python train.py --n_kv_head=3 --d_mlp=768 --bias="none" --tie_embeddings=false --init="normal" --final_lr_fraction=0.0
MLP neurons of a small language model. Each row is named by its layer, matrix (up: input weights) and neuron, and shows model dimensions 96-191. Each number is 128 + 24 x the weight over its row's rms, rounded and kept within 0 to 255.
After each neuron's rows, "fires on" lists the tokens most often at its 100 highest values on Wikipedia text that the model never trained on; "fires after" lists the tokens most often just before its 100 highest values on Wikipedia text that the model never trained on.

L2.up646 [101 129 109 136 120 116 132 150 175  89 154 123 176 122 139 157 142 131 134 120 119 109 137 128 156 130 153 113 112 149 153 137 102 148 111 178 109 169 150 112 112 178 131 142 155 170 164 121 115 182 138 100 159 106 129  94 135  99 156 149 166 135 160 145 123 103 145 114 161  98 173  80 175 111 148 148 129  90 129 152 105 149 141 106 151  96 134 156 132  98 144 146  92 145 110 112]
fires on: "e", "ou", "ivers", "es", "al"
fires after: " w", " Y", " W", " ", " B", "Y"

L2.up635 [111 127 127 115 189 149 128 104 172 101 111 141 166 123  79 133 125 110 138 132  89 122 100 120 110 117 121 127 127 142 140 182 147 156 176  84 146 139 160 109 143 144 111 127 127 123 112 122 124 126 123 128  85  78 111 146 143 131  54 153 149 126 123 155 149  94 128  94 138 128 124 143 163 130 124 114  97 124 155  81 119 100 140 141 125 147 100  82 110 116  96 158 126 113 146 138]
fires on: " med", " spec", " States", "ap", "y"
fires after: " United", " a", " C", " gr", "old", " of"

L2.up664 [151 123 123 116 137 102 101 119 121 116 143 113 110 130 105 135  93 156 100 134 149 173 151  56 152 139 169 105 111 148 175 112 116 177 131 136 128 101 163 150 141 149 125 130 118 103 125 120 123 108 127 145 125 116 139 111 118 166 121 107 144 101  86 125 174 152 107 109 134 131 121  97 124 135 123 119  70 171 114 117 127 119  91 152 181 157  94  95 140 108 129 120 137 132 150 137]
fires on: "y", "ies", "ain", "e", "rew"
fires after: "-", " st", " St", " A", "ec", " L"

L2.up639 [142 140 138 142 102 170 120 102 105  91  94 149 131 165 142 150 131 100 163 101 154 140 140  98 127 150 110 152 167  99 110 155 122 122 127 124 106 116 151 108 120 119 124 146 122 140  93 124 142 132 163 101 124  99 152  87 130  95 151 105 122 156 128 155 142  90 128  90 124 154 123 164 130 109 101 134 116  70 125 113 118 156 125 133 147 111 163 140 113 120 105 149 140 140  89  82]
fires on: "on", "in", "an", " ac", "iss", "en"
fires after: "m", " M", "erm", " w", " W"

L2.up654 [122 113 196 122 134 107 139 167 136 112 112 113 123 136 172 156 133 138  94 103 131 141 101 133 132 182 123 139 131  81 117 133 145 133 120 132 143 149 127 139 173 140 162 107  95 144 153 118 145 124 127 130 136  95 126 160 141  94  94 175 137 140 135 135 145 143 165 147 120 124 138  93  45 175 103 128 118 157 133 152 125 161 125 136 102 117 142  96 153 129  86 138 107 122 146  93]
fires on: "el", "ill", "he", "i", "er", "ro"
fires after: "ig", " v", "g", "ab", " C", " un"

L2.up196 [131 131 102 155  87 135 137 122  78 136 128 142 138 134 121 158 129 120 132 156  95 122 194 150 132 146 114  77  80 151 146 157 105 145 144 135 143 170 135 164 123 113 108 104 150 119 107 166 109 116 132 130 127  90 116 162 125 119 119  92 132 138 122 136 129 113 118  84 110 116 153 139 110 154 121  77 124 129 157 151 138 109 127 129 128 140 145 128 121 128 135 123 139  88 131 144]
fires on: " n", "N", "n", "m"
fires after: " \"", " K", " the", "-", " and", " ("

L2.up181 [169 103 138 182 120 139 132 141 141 146 149 106 121 106 135 118 128 137  85 157 127 130 126 134 154 147 162 130 137  98 136 134 111 144 143 140 186 132  70 136 106 151 139 109 122 132 157 131 156  97 136 102 101  99 159 101 123 158 105 117 104 171 156 104  98 145 127 142 107 117 184 139 169 133 112 127 147 142 129 108 133  82 127 152 120  99 117 140 118 100 161 160 122 148 139 169]
fires on: " elect", "and", "el", " dif", " Total"
fires after: " b", " s", " st", "|", " was", "ial"

L2.up698 [117 140 172 149 129 156 151 111 157 134  95 129  62 157  88 103 115 155 136 143 157 138 152 143 119 153  96 110 110 117 114 126 130 162 165 131 146 133 149 105 114 150  77 123 140 115 122 127  94  93 146 147 103 127 124 115 116 146 113 137 156 135 124 149 127 140 115 137 132 181 152 170 119 152 136 131  97 153 122 111 140 112  90 103  81 108 130  97 126 104 143 125 144 117 114 107]
fires on: "00", "50", "17", "10", "12", "73"
fires after: ","

L2.up561 [195 149 146 171 165 155 104 158 148 151 126 150  77 159 121 144 169  94 147 131 174  97 119 111 163 154 123 101 113 136 155 138 149 129 107 121 124 115 121 131 105 112 111 111 107 109 157  85 111 144 127 182 135  99 117 160 114 114 147 122 101 119 141 138  99 148 114 155  83 160  93 143 150 119 127  91 153 151 126 136 128  98 106 124 197 109 133 115 104 125 121 158 135 122 134 145]
fires on: "id", "re", "ad", "od", "The"
fires after: " St", " d", " st", " D", " C", " w"

L2.up611 [ 76 127 155 119 109 126 116 171 153 151 133 152 108 124 132 131 124 135 143 113 247 152 113  98 126 118 152 107 114 218 142 115 125 153 111 146 124 108  84 138 127 132 102 146 141  79 153 120 145 137 152 126 154 119 113 124  90 145 158 130 130 144  97 136 136 115 139 116 107 169 157 106 130 124 148 127 111  83 122  84 116 163  80 129 127 116  85 134 106 117 116 123 157 126 115 129]
fires on: "ir", "ich", " char", "ash", "ens"
fires after: " M", " s", " W", " V", " sp", " K"

L2.up48 [171 188 125  90 128 107  89 137 129 142 136 114 115 167 119 183 119 133 128 149 151 101 120 138 142 136 117  98 139 134 127 120 153  99 122 147 135 135 109 136 144 170 136  97 112 128 117 159 137 134 156 120 114 108 131 122 143 110  99 149 165 140 133 146 151 148 137 144 141  96 135 129 148  83 148 144  87 160 136 119 127 158 129 130 103 165 149 159 151 109 142 107 143 122 143 114]
fires on: "y", "as", "in", "e", "er", "ike"
fires after: "om", " M", "ev", "ep", "k", "av"

L2.up290 [127 118 143 180 155 167 168 135 141 121 131  93 104 140 142 129 115 160 155 121 115 118 115 142 150 123 123 173 107 123 105 147 147 139 157 150  96 113 120 134 131 176 106 106 135 120 120 107 147 113 152 159 115 113 145 108 155  85 165 121 111 144  61 144 125 133 125 128 124 116 112 106 173 121 133 103 123 119 171 112 104 147 126 130 148  98 144 127 116 157 109 150 146 129 170 161]
fires on: "14", "-", "13", " trans", "10", "rans"
fires after: " ", "\n", " T", "\n\n"

L2.up625 [157 145 143 108 141 119  99 139 117 141 150 150 124 115 138  96  91 119 136 110 155 139 157 115 110 159 142 143 121 141 113  85 144 135 158 156 159 177 114 162  91 151 115 120 122 148 171 118 102 147 136 136 171 120 112 149 111 149 142 137 102 106 106 106 162 168 131 123 137 173 129 109 117 165 124  68 102 124 132 158 164 138  70 175 157 132  94 133 103 104 125 141 135 117 100 106]
fires on: " sh", "re", "ru", "ie", "ell", "ry"
fires after: " st", " D", " t", " the", " d", " of"

L2.up564 [149 117 113 106 137 167 156 143 140 103 132 128 135 134  95 124  81 154 153 149 164 108 133 101 125 144 113 141 117 199 123 111 124 163 141 117 134 103 133 126 121 108 124 117 111 133 105 132 133 144 104 107 124 108 123  91 185 124 156  97 106 129 152 132  81 108  95  94 149 120 116 134 123 146  70 121 133 138 133  93 142 144 158  90 128 124 121 161 149 153 127 147 158 130 131 111]
fires on: " On", "On", "4", ":", "ly", " on"
fires after: " ", ".", "\n", ".\n\n", "orn", " f"

L2.up396 [115 118 136 125 136 127 145 152 132  95  95  93 137 119 133 170 114 156 127 163 135 101 128 122  97 126 141 116 134 163 136 166 153 121 158 138 159 129 149 156 152 164 106 115 104 118 118 152 155 110 166 135 160 130  97 132 143 111 155  95 157 154 140 124 146  90 118 129 119 138 127  94 106 134  85 138 106 144 132 120 151 105 146 146  88  83 128 176 129 154  74 131 112 120 162 145]
fires on: "e", "h", "y", " h", "n"
fires after: "-", " J", " (", " N", " \"", "é"

L2.up129 [133 126 130 134 149 119 132 105 120 144 126 146 128  78 129 142 133 122 130  81 110 112 105 148 110 117 131 132 153 166 145 152 120 136 141 112 134 212  66 149 136 125 139 124 139 145 152 152 107 189 146 126 124 118 132  82 179 146 125  82 145 153 134 151 149 117 130 147  46 151 141 111 178 150 101 131 111 143 102  96 129 106  90 142 158 129 105 140 106 156 106 139 141 109 133 147]
fires on: "ach", "as", "os", "ag", "k"
fires after: " t", " J", " T", " s", " Z"

L2.up134 [128 112 110 129 168 152 124 113  79 145 112 125 115 143 133 158 106 119 133 144 104  82 138 126 115 139 141 133  93  86 172 202 123 141 167  92 112 132 125 109 112 117 143 144 156 159 106 116 104 106 140 153 150 140 126 121 130 133 108  97  96 162 135 139  99  96 131  94  61 150 108 164 155 146 151 130 113 133 135 120 147  98 129 165 159 117  77 159 107 121 109 135 124 131 126  81]
fires on: "ac", "\"", "uc", "oc", "in"
fires after: " s", " R", " (", " re", " d", " P"

L2.up162 [144 139 150 133 139 178 107 118 155 157 114 154 142 131 146 143 161 147 121 103 112 138 107  86 126 168 116 141 128 124  84 160 145 133 133  84 149 121 175 178 160 124 134 136 148 118 144 118 178 128 154  98 102 126 121 140 113 155 117 147 117 133 109 147 142 165 119 100 123 134  85 160  89 155 109 140  94 118 185 120 116 146 129 145 164 175 142  89 100 141 170  86 133 102 117 145]
fires on: "ill", "ell", "el", "ey"
fires after: " w", " v", " k", "ot", " h"

L2.up160 [124 127 152 167 108  98 104 113 126 114  92 174 115 130 134 114  72 112 117  76 157 115 145 136 125 152 142 124 107 125 119 161 151 113 155 111 149 157 117 138 121 124 108 121 165 111 123 119 115 151 126 173  80 100 120 152 141 141 127 105 124 126 132 118 158 152 127 129 131 160 107 148 163  93 124  97 110  86 122 121 149 155 101 131 121 145 126 101 109  97 110 162 121  80 103 125]
fires on: "and", "ist", "as", "18", "em"
fires after: " t", "20", "p", " ex", " S", "19"